{
  "n_head": 12,
  "positions": "rope",
  "init": "uniform",
  "init_std_o": 0.00739,
  "init_std_down": 0.00369,
  "optimizer": "muon"
}
MLP neurons of a small language model. Each row is named by its layer, matrix (up: input weights) and neuron, and shows model dimensions 176-303. Each number is 500 + 25 x the weight over its row's rms, rounded and kept within 0 to 999. Numbers have three digits each.
After each neuron's rows, "fires on" lists the tokens most often at its 100 highest values on Wikipedia text that the model never trained on.

L3.up2141:514479463521521473503475485528508517508563495499555492460474538504496507476528495485502544524474463509501538500538495513445458462501476523510516502520501463519519476485485513516507526513482541519484477503478540522502489518486505474461477511508499496510502464502503511513488488502510476450532483493485502498484511464520497505458528550486510523505489526517499452478533518507508512530533
fires on: " |", " of", "\n", " it", " by"

L3.up364:488485468520540467491482468537522507448465519499521468561536486527487488516509515531518497520480518495548517521539483498505510462523507503467490501546519555534510453509473481532540519534495487491489529500478551490515505516477511456510503475483508494485505526475481508519504485472509497472489496465466496530498504462531513463491528511493545508505503533510481517460495523479546519523496
fires on: ".\n\n", ".", ".\"\n\n", "\".\n\n"

L3.up1231:508506526538490481474483498512519529495495460512493484526456508502505516504514485515496514514484499507480542503514466453515519528432463546523512496479521494484490502487501490488524505500482473527504504492521525491480460466506540501534487481529507528509491488501487510501507487533549511436503464505505506506486507488497479468464548480546516500508529490483482502523509475480466469502514
fires on: " season", "0", "8", " century", "s", "9"

L3.up57:476491539514475474494476550505532469521511476497479529503511510445561422507528521446510557527495535514452534508512522473513488505523514531486469502508492518462481472536494446491520557485465544489486501514455506487454489538494495499478480515517550526458465534518478514457526528470464472481504515518514491510510520475511442512460465533513519514476533479498523517509525474498526471455486
fires on: ".", ".\n\n"

L3.up964:506465502499504485526474484477505443459488456478469508481516469477483474530502499536482515484505505519502458515508464479494537481493477470491495499474481439504444500535506490486485453504465483499506522465507486529467508534534508547506496543488500516514491520517512532503498491490516554533548526487495470510491485521496459521458500510474540487521496501473532495504506544496496481482558
fires on: "4", " unknown", " fictional"

L3.up2419:489456462503522504498515450501488487462515482457497495482490546546475481512494470476449472523503547461519528497515519518483519503485468485514488547504481485488476500499494539488457501485549487466516521462460476477534494507444438470505503493515504548508519479489517518505469492552523533535457478501496484529479481515474538499488530502491512499519496511519486472516517463479513487493510
fires on: " ", " V", "r", " Total"

L3.up2454:508526541501505510520443476449515489492498481508465464518495483501518509517529514503550516532498492540556489487570507560516503505485481518568520498512452481493507497504517530481447512472533501482484471509501490513507570500433513531551466496512503515462528495532564489504540520466501500451498532479515533524461471468536483506498471497497520477484515521512531527472457485482538453493459
fires on: " in", " before", " =\n\n"

L3.up2084:521508505491516501489514489457479483486524493504475515531482481520551537503496506504518519504499527498525501482492481512521447456487500521479526543506482487508548504529498483511504493501541498508503548453534502484435497528485518473498503516485469481464532522519546479511484497482526514475511534495544464508533463522489512495494472474496513537518469488504466499480500534495484453533486
fires on: " |", "0", "5", " of", "4"

L3.up329:474494486509512537492519478481469486488534501475549490483492484535477511495528449498486535512500495506506486503523482513495491469488473483526502471519486509481504477525481484495521537463491498498538556503446473524455516493503486464507453505524548493510448498486506503516542439488443521491542532503451478494491466484522453496472494466497479477556496529488505536501480495511505504469407
fires on: ".", ",", ")", " The", " A"

L3.up1449:518524539525483496507500514506496522516521474489520503473499532475516519489489534490547521520497455472520511526521510484511520543464523472502495513543529493489543491478477575513531501508509484463503499509504516457510482555532495530531476486502514504454506477459485476486499484492490494474508521486503458503485532500477487491485474489468507513508506512551497489470503465485514498502509
fires on: " |"

L3.up2559:468471535502520469500469471495471460508531475460521487576473474443512468507505494508527496487479518487516502475499433537484478502498511545516521499503552528490547493480510565519476543514440494481494511467464483513522513540512472423476496545503512497501524509485493493517506498535510505490523525489518463495478502508470459517449496457523523524521501540522480535525495516460482473496522
fires on: " |", "1", "5", "a", "k"

L3.up1086:514474484521538553476489504479564498526478487503490507487473474522481509512485505512493504484499545532524490530523554486496490495492475472497544523498540547517508498486520484457500541485533443459446543506465479504480502491534481494547555549521473481422480510475510518463500515540497502496521506529482520494534509523550473496497527515532503498537489469505520513510485494471499494478525
fires on: " of", "'s", " such", " on"

L3.up683:507505473513457503499464515524518521480480493515528505429520471470516473490471477460487480473507553526499475480556491462501485475479503489495533497503500525590491516523491499494511484497494526485519550466492508529518529472476533461501531480476487485490440510499462492514497456500499508517492504518465485451492482515498501517507519509505482470470488500492506494485497498467484494493480
fires on: " ", " |", " (", "'s", ")", " been"

L3.up1797:463516484511534515483522454509493465493494483494527483507556492466485529516516498521503482528520509492437501510532506490542539531507496474519540500521503445539442527482507499520514492478494511493512525511483547522506501508504497505488477498468552508473511499501451507478476467494530476517454481516468480513493519506488507491510519471522494476494513475453504508481511517519503510459500
fires on: "1", "0", "2", " June", " via"

L3.up2535:478509534463468460480519519514527489497502492512501472486531522489495481476510520477473527452518526511501515499533514499520504489497462498502470502481520498481505497503467471505509482538523445507531503508448510557503497488528503493473467500488452486505544492469451513471527484514474508484491450496529486526509495475496540491450481485468492524502513522529465489490510507530502488502495
fires on: ".\n\n", ".", " |\n\n", ".\"\n\n", "\n\n", "\".\n\n"

L3.up2758:486554496495478536492479478509477495531510496570516506492525515489502513480499533542495470517488552490510504458477491481502557489512524507485522556524496524496489470499496474521525467497528513557496512502533522494463493537534505487443537481506521547516488509468488547498485486479501512480497505489505486509519469493514528500485469469484483459517506450525515488481481467511537519490497
fires on: ".\n\n", "|", ".\"\n\n", "\".\n\n", " Pre"

L3.up1981:450509504512520508521454513488510502519509499450465521568510534520436506549492520511478540464489511540484548525486515455478487471482479493510494547525485518507506531501543464459475542478477448492503468499485517492496474467484573496510482506499525501486517477474489498534513533503475523492508527533488481551462495457479564501480457488516482512489542488523493485535488507525517483492519
fires on: ".", ".\n\n", "1"

L3.up216:532475503499491489538483537495501502484521479496506506445502539487478517481523518498472496539468528501497516497502453518495472493549484483513490477472496501530535507504473515521497495498525518493487514486469503533526465511471456531503530498480541507518543486519520538516489513531527484485487497478515504518485426488498522462481491503453496435512480483469486517499501484478500517483516
fires on: " of", "==\n", " in", " by", " ==\n", " at"

L3.up2785:497514512528497457474534490459460473479470529448481484488472517466529513502480505520472517474576459510505510477490475490502486511518491478515500511493522486492472479450522525452479465518498453474519499492496454524518515538531498493549512551486528474501543497516478491503460517499531463485500453458516496518517519512497516500484485502474469544528525499525519506551453550541493538490531
fires on: ",", " and", "um"

L3.up281:458508553534532531498528484483498510460504501536456485495546497490532495547520501526501466488451486475464496480488554470434471583452509493508475491476520498469507495526485494464513502514508513501489470520489496521472505520521510517510500491496503472495500461515519490519490491491527471488523496558472487493483472495430501517497502486496458505504537504512498588505465527467525470494526
fires on: ".", ".\n\n", ":"

L3.up3000:499505488524511580513511494501537489526521536491516512492505484477489501522517529510476546488445523505520521480504543517506534515500485482530511488486511523518505480524441480502483515510455460501494487497489509476522530499540504468482467475501526466475486506497497485477517524531506491526485522418464530527521530490538558508491554500507551568455512499486574514485466503478507496508536
fires on: " of", " who", "s", "'s", " the", " from"

L3.up2295:587575512437510483481489494448514494498483483516512531525496495446451518461492515475520526505498487475479461501511486503524470503529472448492513520499508467513515495508502479525485505474509515550507467488484497493510468476506503515493503495471511529484508493535479442485541529530479462483504534515542517525538501522503497519474492507489513508431492518486534475497486515532471471499495
fires on: " and", " by", " signed", "=", ",", ".,"

L3.up2773:499508474545494503476507491483542492444477523499478531512477523507532530425516544487514516459511493472514440477483522523510526542506508438480477527522520511530476499528441571499486481496532516482505528511545496479473477516537498514529514478480490502498515514479515508495509466474491502484465517519465504530509523488503518501542504517515494539503511475482493520502493486506514532516558
fires on: " ", "7", "an", "on", "-", "in"

L3.up1320:501484542463480511482516529505497514491478508516506494508503504524474520498506504503507525481524472517453487514454518539536510522514496486482487503475497487463494483572516540553508516524498512514504454497514463482489470546509511460521488534500525487509511502486483490464504532506467481472535515495517468483484460510491517475485474547542538497479501543491498496519515506477477488527505
fires on: " |", ",", " ", ";", " that"

L3.up2056:482513499505518549497514526522508471497476507479500534523463500506517516539531502530498531500465473520481520520531491504464504537525452464499512495477487492512525516521495466500530476475506452472504460527471518474507530474519557480502489458501542486508536512490502547518466521490476528509490504517502513532484499489486541475467477504469502494505531509498460508489509487473506498504470
fires on: ".\n\n", ".", ".\"\n\n"

L3.up2750:496491489507549482508510524496488525515475485493500489489525546508471484504511487490545491529534502472476465471473516463503459480546511489465466452497491553516476499424480513504504490455505470500510531504513459547500500513508520461474494493468502537529524462503498480500522534529566497492503488511498511462502493482512517478488507471450487455520485471529509471536478500518518500483499
fires on: " |", " in", "5", ",", " which", "4"

L3.up2752:532461482500503499521494486518516475475533454500486492482492488521466483481496460467496492500510498520517523500494505513514529449526529501497486504540482520504534543505538525505507463487461520514589487489536545528503516493529510454510497490454497463517468509507526495546494460492526488504472513540460489515498498504501548498510467491493520492503520533499510510488490492509471515496474
fires on: " |", " out", ":", " "

L3.up395:512533491547521509510484513502506517472547468503523480477503500504466513473510487446519499490476493454492493517489525499496516510509533505469487479455524503486514462490457514504506506479476517543485472516502538517493449507496534493535532485487550518461509451535536516516461483480528466499471487511488483500438472492502505500511506479495501519499463516509534501444499522477487520482495
fires on: "1", " |", " January", "8"

L3.up2644:490485479522497519511546525487513502492489512476508502490481522499528536459484447544528535511508507462505481448495480507468465510498520557559481508485460527514498498483490536532566515491470494512529504470478493514468526533504473502516448511475495509475484518484492515444493496497508489477468507502505488517496492504476508501490476469507500509485482447488533531543507512554507479466498
fires on: "1", ",", ":"

L3.up1575:487511515533510486501472573496475480485479517509505511447495507502535487485520468506507518529482520500463458474494516513496495535452502503478498530463476493508473523438521482528543520499488505476441516520482523533476534463513489477522533513482494485490506514526501506497536544527497475527486493505497492520527451462463495507515477531504542446517502482489530487480480521533463462473498
fires on: ".", ".\n\n", "I", " and", " I"

L3.up1518:501538494496547513513498489523473463498538488452515504487487486491504534442531487507516482502482477497515453503500485528473512491505499528481494486489472499495448511500465512526565526506467505482501524514478459541491500482499541562538494496500524506476490475538450477489501481598451514512474459456542477516508490513467476531578488493509475498500469542530450486471496525474533481505499
fires on: "T", " not", " I", "t", "I", " we"

L3.up2306:488552527436513503504481505494496516482511499472521523509510523470522492513505484484548472488510457508453499482525508507444515503574543502470495495508475473480538525478524524543505515481506542489537514483518442491499521505486523570486504487483484510535493492550480486506514525481528515526474496521490520482512507487479548522510468514440514514538506482532540498512516519463510513524515
fires on: ",", " it"

L3.up1253:496496530469468533450485537530479474515470508482495507499546496525487489512517538522511520506512497513490541479498516529518478525556523509507441483539463507461510484475493517519545526522507497537495492489495502481477515535492467473531483473473515462495493508473523541498490494533499514510495508522498514540495500496483484532496478478504512485470522443496472519500508496489499471479482
fires on: ".", ".\n\n", ".\"\n\n", "\n\n"

L3.up131:490518544567498492486504512549500491520515520491460451490556482526478486550518533541486501487516527488486533474455487507492466472522486525493513510500474495464499449502514494509500528464474504512542472496495530492484548484511555496514503443495489464474508503540495545534471541467514481481483481516457490526511477532470514472493466556504533532508534528507530529497480548463516499475460
fires on: ".\n\n", ".", "\".\n\n", ".\"\n\n"

L3.up1482:487478507485459503516492494496502519485530493514490509509519477527487501491508528498510491461431498486504506505527523528469516518488482489467496509489451542520487499494506518471519501516501517530483564458501536490490525520526533536523493498521560446508506518481567496499513507497499478510493505519472503494512489487479495502499524483497566475535495551525485451553488475530498502532473
fires on: ".", ":", "″N", " /"

L3.up387:504534498547517527497499519548505506488513500504507503487555523501530525455499453507487493472491492530499529475495495489486514552496479533508457493521493493487478470519513476532530489545499476482477506477508494525466518506455511480455489484510468482508451521514443513498488503469451487522465488498503483530506469501520531479462485485490524488477575480519517471502497504502476453520469
fires on: ".\n\n", "\n\n", ")\n\n", "\".\n\n", ".", " |\n\n"

L3.up1684:440518505487534531505449502481460536453474490512539504472505462481449545538511500495526488508521547483476514503498510474454517501486459513499512543503458518500514499515494488530526517524523494504511458501472461499517501509523506523503493500503526532473467487510513523511513490522513479504453505496527512498530509490506477488534460518490517507523493499514516432515449483536484553489536
fires on: ".\n\n", ".", ".\"\n\n", "\n\n", "\".\n\n"

L3.up2814:530433512499499508490495503519571515519504494506492456492564506530474496513443539526524507496491523531511557510496495471481513511477446430525462486500519537491454480504479490497519504506509467520540517465471480520473502537513489523538485493475501460457496479452498539486490518501491507508452499505521487448481519512520523537456540489508478530476496515496521532504503492511531516548502
fires on: ".\n\n", "."

L3.up1817:494518493466536505498475493566517476508500525510489510497550484504518515507482498519511531477499512481475530481532517460454516514513461469504511510536468536506490536566508473485529490556507462523540517482465512486494551472498529538481475493482532491509501508480480485509493492502528518471498493473508551546487498490478515479492472471531503487483549500464493481505501515494486439482458
fires on: ".\n\n", ".", ".\"\n\n"

L3.up549:474541514502468547454527495480523511508491498491531498451510455488479487511522468513464518496500509468520446509493461502503484489522512520488528536502509463461499506514535519503507508476492490486536471504528478481539507470502476514521499458503552514514502517529492511523478508498542517486507494543470524511464484538515516507567492474497478494500526522459451487489577529518482536511476
fires on: "0", " General", "1"

L3.up2858:501492528574509526466551489480489527550462517465481503536499498494474486473537521485484457481452549487502436495487499555517509503507481561480516539469478512505487478477480513535514502519433464516519486513512522491496474517505536497488506455544481526493537487489468538542454490483526476502482413492505523465499517512493504526483484477502471545488493520510541482475467491531525473451506
fires on: " ", ",", "0", "3", "h", "p"

L3.up2337:536465433456464564498499484546508425493550474515544531553525507499475523494450477479515487481473502482449497506519501471480516531501503502524495556471455518501456509449505519525475500502496488493488549472521471520485496524514508506502534451492468505470499498458428534509494464523525517550497528512473534472519461491539522522492525540476530534473473545507496476495530551472509424499480
fires on: "1", "4", "2", "3", "0"

L3.up396:507514524489471488525504467514465460489489484463549475503505507536543476497473502494517488520445462522472484526489550451473536473526521476530515506476500488490475468464496487514514504493512497534514487502501568503521506499494509525570510519525488543521535470493507468504518471465475492482512476568530510477504496471484497537509484470502507490529475537513538535507532502523516525484514
fires on: " of", " control", "iph", " with", " Kingdom", " over"

L3.up711:477511508504499518480481497516521470494490507498475521533479521521492495536523502496476460494530496497486548501508538516524506449504463467500479493543525469478503509504483481477506497466516506505513503471484515514463534544524533536511478531486488508506475527495484532481476495511507477471544486496493524525497494502463485508496428517534475505514547515472461516497507507476481498474519
fires on: ".\n\n", "."

L3.up2133:501502478459489510485478504540456502459539471489535489501513490477498504487510502487492467489527446513496476500496550482496511536477487505490507511529463512500501506495461517480500530510478523521454528478505465493469501471466521471531502471495502499493497475510482482478515542495499497478496522537500510495514501538483520518501494502523498464509489487520526450477550524513543509496456
fires on: " .", ":", "4", ".", "="

L3.up948:477505526514486539483498488544480500526478552472496492533479526473541520507515528506466525505444510503488511497535515512494513507487493483476470539519523492495473547496509496520513506467521481479527503514479515503488535477461518501504480500543482447505530526498498560517497500488525509476521538521477509471520534507474529511467440526507478507504505518512449461457489478478526506525507
fires on: ".", ".\n\n"

L3.up2635:517522438547533515542454512521498486498497492532474458521528512449502502482456506496505502518530498476507457484470490533494551544519525500501530489481472513501535502495552510517510499487547523524486527494521476475438510479479498496502503528414537487490490517549478490505523494505510515519510491506525515480509472518464510471520525485505514508516508518523522517513434500493517476529506
fires on: " |", " of", ",", "ol"

L3.up141:449529493492506507494507555519498509517522494550490531549497499508496468504499520506482485474483520533524519516507480453503484471484495507536496541527494488496536514534507497465495480490474482529544466479490502495431483522514508507508463443461543468484522532464502540470436537523515517498510478495472472510469478532504491502487498509520454506544464494488511497493498500499478519493515
fires on: ".\n\n", ".", ".\"\n\n", "\n\n", "\".\n\n"

L3.up2170:532518503524491558487487455526489483482495478498478456468497494552483519504494521548497478503477545461490516506468463494474491470502496519521459533512495502484496476488445486524556512480478508507497490522484468557495501511503520487482490465495500489485498499563514487532525542471506454452500500530523528535515517521507508508528521527525465492500467527532527499497490469508506530472490
fires on: ".\n\n", "\".\n\n"

L3.up1759:513514474486480512523499488502459483544473504495537527483499512510509463545477557530501487517466527496504518502459524476485529505478542541532507466499522530480549546484462501540516479507514508542471499499547553505486484491488461576473484495506513539488498502510465482490555497476502455574536465495521477536498481481485487492526491412491507489501490453522501514483484488541534516487459
fires on: " of", ":"

L3.up738:523493501496554509491486489496486477528516495505498493486493469542480480521506553478512483504505523487470532532542498563499536476508522514455525481512517461524525523476487522518497500546475493446495498498525493491530504530516514425508454499493495495486510476507461504493462500447500525554512474467508485516513480494514484538472472521496541473529485503495516452475451519484481511567473
fires on: " ", "1", "0", "3", "6"

L3.up669:483482511509490499502510491519476506460484527486495519496470484488476448517472515520452504507480532489554505516511502469539511450512464527507540506517501518432461520504492501518489532528510510490529484506490518526491501466540512513498477522490480484500513485540458520487506475495509497503537433479485496514449522448496513502557527503551500508505498503490460467501521519500485497488478
fires on: " |", "'s", " of", "p", ".", "nd"

L3.up2477:525486504458495509499489484495517530510513533501504475526478486492512445487545467523516534513486512502480514517478506526484451483524464498517517475477464516500503518530517526495515497480540472458507535505515519449499481542503509497498489450472513500511540495480501513505492467497479470516514503501464496514479455521539467503536503518461544504518510497550514524490508500476542484474530
fires on: " in", " |", "1", " "

L3.up725:511516521560527510545487477471474518509494506478503495499481494494514498493511497569496500523539501523499487506515516518457528480480496526460506514495524490513455472556506477474500480482475527488484455521497507523497546498474524542504531504512523508511551489498473520497529458512500530505511467497556529520479552498512457514511511516543489528562476476510493500525532537528510539527512
fires on: " it", " post", "ig", " for", "4", " role"

L3.up1311:498511489529516493550485522506494544470490465495486517491527508537482534498515568506497507556522493499511500501498446524535489501501477483566489511453543514542512505528507477470476529489531491501451515469504501513469483506505514511522524444466509507516494485467528508507503526473512509480477544467529521448456483478493503489498508481533470520528502478505485504509497489498531511477495
fires on: "i", "0", "ett", "s", "ab", "t"

L3.up2266:471513465528505503468509492490501498485479517504491501466557471511507519477482528522535490471471491486524499504503509505460497558559461509487525530492503468461461481488508520516491451514518553515487464527487494522532498572521519475481509487499508492504508454450505492541510461506556487480475511495463509547511517524472496496482474555465540513538504547516517492510488498489499534503527
fires on: " (", "-", ",", " "

L3.up1781:512514509491546503517524475474478503471454528429535526432505493498507515523451471468453498470505519497514491512481491483549510529507457465479500431478511516516553473493478523473515538470508523523549487520465523504499515551520451498499553549474478540512493530522504499469521462505534450505498508475526534514488557483484522508460493544484460485479500514511498512499489497484482477484497
fires on: ",", " or", " to", " of", " and", " for"

L3.up1373:449486500477481529470493488483492516523482490533510521534521526544505473510502515485483499487491509497463479483505510529509486496494478527521516546531502525488509469524475561488517517523508525558501510461486486481508537468512504497483445476501532479495482505470468487520534507513462463478497499508476511532529503503525520531444462512495470500491498521485440510476460524455483470516528
fires on: " ", ".\n\n", " |\n\n", ".", ";", "\n\n"

L3.up2813:446537551514458483489503507458495553453504481519502474552500513485531545515489488528494523514519531507523532470530532503486485556525488523516481522482505482448454490497499493530511516482494510524519452467455518507485479557523472493519470517504482529491526538536479574485538512484502490499507478498467477512470522495516530520509439514483491497483554501479499496511477512520462518483490
fires on: " |\n\n", "\n\n", "==\n", " received"

L3.up2844:522545516486510507448479509494542521474501518527556496442462472518506532508472493473478491527523511534474502504500466468487558501511519488523493493537500484529498503455474532505495487547493509518509511514479474468490519496477514497450505508518519486461528528493496493511539519442490496528483543476522505555510494457507511482482464457491525518490543500500518453482525525513496463500478
fires on: "p", " and", "f", " ", "0", " as"

L3.up250:447490504506549484512535481542545526475501492558485539516508489479480488502464559524496529508516475448476487511501480501512492496514513492452495504452444515525515508520544499487534500487486508490531437496492513480533508475527483482479483437509496506438522502478529551494526437513520533531491511504522497509496522529473525471514491438513495469477492488472519498522466508541486528496498
fires on: " of", " York", ":", "."

L3.up885:544516510517496485471514477513507494485545486483488476512480507485508520484490507546476478486473488495492519500526540513508502525541462494534525550519526510495529535493499477533460472431492551503540502470492480510506513560517506484511479499482508505491484507543488447510443530480495487498535487514453446521519493477523507509471524504455506520473508533500515495488490505503511540514489
fires on: " of", ",", " the", "E", "==\n", " and"

L3.up3038:500470507529555484468470506537521474495444551510483506533512494485509448517530500469497487518477500512502506509447540492488507510496512501498458518500519520442521528540535474489529471515462455507496467484476501497466520501512521516460520489484446530479496530529530532538448506514506512497513469516499487488469477482483529458524469504508518548502515495471463516475545497509488516468472
fires on: ".\n\n", ".", ".\"\n\n"

L3.up1450:504477529498487519477517501496543518494485533489548454493508494462514487473473509536503483497482535489510479550504467541485500478511542461485471530492556489470508491527492481506504539511557492521501469545552486474519503532524488506521526493477500516490512494536468493469489498535492504474526469491489456501516488502522491534493468545543507473494558509533483472489519502516518488504473
fires on: " |", " to", "ually", ",", " first"

L3.up2807:445491491490482529494481525504522540503484496477520505461476521532523461501504492485527497538504476506567503510541464512533564503499484477488496515511474491478487499526530516557538537544490530520546495488494492574510529514492520536497504511512482508533498454464506505496479459483485474527505496532467464532483478494483521474498523487489471478523479534491505531491472504472516463511505
fires on: " of", " in", " won", " ", " to"

L3.up1105:460466519497472514514490526475503470422518509525494474483511525468510527434492483491479484488509509520507490446490486451509508529477515497504476492474458504430503454524484503532512527474457478506541481454506487456528494525558536472501506456506513467481485496494503506469533490497465486510453551500489509518528542489472475544493513508518479498475507495524483518499511475474507499490513
fires on: ",", "w", "ill", "b"

L3.up467:483511502523514510511486495560499485485471534463491489517517505501494516523488539497500508449504528533472566505478506486501534530513524478494440491513489506523492514506493501516535495481518440507477500519502512477496526462471556509498481444509481479507531490509467526542531504471501540515533510517498540515463499500497515466528481494544498510515513520503424505470445501491485514491473
fires on: ".\n\n", "."

L3.up537:486520513489522487522502530503491500534507512492522491495480460496519487493484481477502514526477512514475518517510534506472517482514506491485483554477472479475526510527462497541502519463512501508515524508490462459519438499496500484476512476491465483531486492497559484523520536531497498485515527514453539502521487509513486508532507517492488506521520513515498514522527555473520476544474
fires on: ",", " in", "I", " |", "r"

L3.up1838:499443515553544524545493471511511482481492495523515509519495510484480471526528540517526546485500493479514499501501513477540520531524542504450516496509492542519473504482469498514496461504491436489499516492494496452458480501499478484509456502508487544479513478459477457507511490519512490493535518507521456509503514483511567472518469533526519511538542496435503513524534510455483506476490
fires on: ",", " ", "2"

L3.up2024:470533486470462538506487504515526511476478491497495535486537527513465465523498500516516484464471519511472491503488519508509510499476507488478465525514489522462462554515493473516516449512494489504556473471550485490477497499464486508496506489522492503500467501474512527477529519526472503461472520510477532493452501531536552502556482506512521507485510517440504513559523478528519498501492
fires on: " "

L3.up1969:484486469494540496514514509505487470502480424500552493479477501475498512501513443530450481499476488465480475521516500472528496484515484483491473515526493527477518484506521558479564486496503527478518478484485452511519504495493521471456503476470492504492505484484491494489476465542504499526492482505446468505477522483506504450539500509523501504486530521444520493493450493532470485521476
fires on: " that", " of", " the", " in", " such", "rd"

L3.up794:484500521490552489499497515472482472483504517530467511498493503454481494479535530516506490497482495516496505499484512459526563543494522509476513495539501450507501516466498516475449543516466499494502502474525475504533542505462525474503509506489493481468498481518503481483495474493481527505525464505488435540511497594474503489510476480520507521508490490535489492539506494531493524492559
fires on: " and"

L3.up1603:500457523544512542528548560493482527521484455543508495489490471514518487532484481527478503539513485491474508445498496501496505526518463516472530432502519453510549505523479506502508537519483471473513534460521459497472498519546487468531491498479505485483465498511513507501466522496445496530531499462478487496488508533454450500511506496465472501484478548496487494483512552511516502509512
fires on: ",", " ×", "/"

L3.up1537:538534506529531531483508536530502483511498499516496519524467509505492513497452499481508496513503458513522490474503496545501501495505557481465504482486463479495511495525494512491496486514549513490517489533502483498505467555533463551472553470477518511478539499475512487486558479506503528474447488474485478519492519517497466524543502475479471504473505575498517511541525499487512510507537
fires on: ",", ".", " to", " of", " said", " season"

L3.up1371:505503515539521484523482528489499489515525498478467533533495502544515525472555509516485501500500527456479468513479514513451522508456488540518531502526510503495472499502517466510487494476491503495481522504474476427496514501480498513535477490522494501462480461526485463493491500511532478486478493553491476521475488468513494525485492544491525502539518525478504494494480518472456526455510
fires on: "1", "2", " with", " they", "0"

L3.up83:441529516524497466505499483508488484518522516549512482521519483464526516536488560493551461523483461525484544486527471519471496495483462485459450512466493526510483546512509492526490472477525488504477466438475528539514478452490520463522485488543488475489495501515505508482504522492476474456498503552506510537492509503506501537441471472511498491478510531513521523442473509490506503498491
fires on: ".", ".\n\n"

L3.up20:489514511460499523468502486512516489517525477444475501511492500533533512524501511491550485561487476504501460489504476498499507524552513514465499495520474532495482484507517463482503521528494450474502507504484521517516473513498518527556477551473500482478496508547509509479472502514553515493519492515511500510500538568519510528509511504527482523547520524531472521495486507507516517521497
fires on: " (", " part", " year", "ex"

L3.up1416:546490514516531460515488471507460495519486501484505525482508541488519517505519492484435519537444504512527517482497480493528500493517499481507516466526513466491478491518563542533519545477473505520514493498486500529502570502484533493487485459498463490507494495463482466523505509479458501530528506462525501497461490559522471456489469477513502491467506484526463505483491481504488493476559
fires on: " and", " both", "5", " of", " as"

L3.up2691:456541535480520476462509501516491509495501535492526490512465524482497506489464481508530476504512483488461465527508517463514488524525460523470491464533474549503547529493517493539518495462535441540540565500496527481538540550472491480535488496498508505539495537507536487498510494529499525459484482458476509511458503499467519500520478527465516455526489477479505499461483518484528531474494
fires on: ",", " and", " for", ")", " "

L3.up322:489489524533481527513487427488530505504483545510504470487503516531473508528546517534527509483535516521513478494505552494497530531512478504485479478514488524495520526525489496501533456500503486526522491462492551541471526507534516501495460510482475500478484517492504508538491505469533471464482510483480511525497532465483524505500505504503499527484535514515484477448502518500516503496476
fires on: ".", ".\n\n"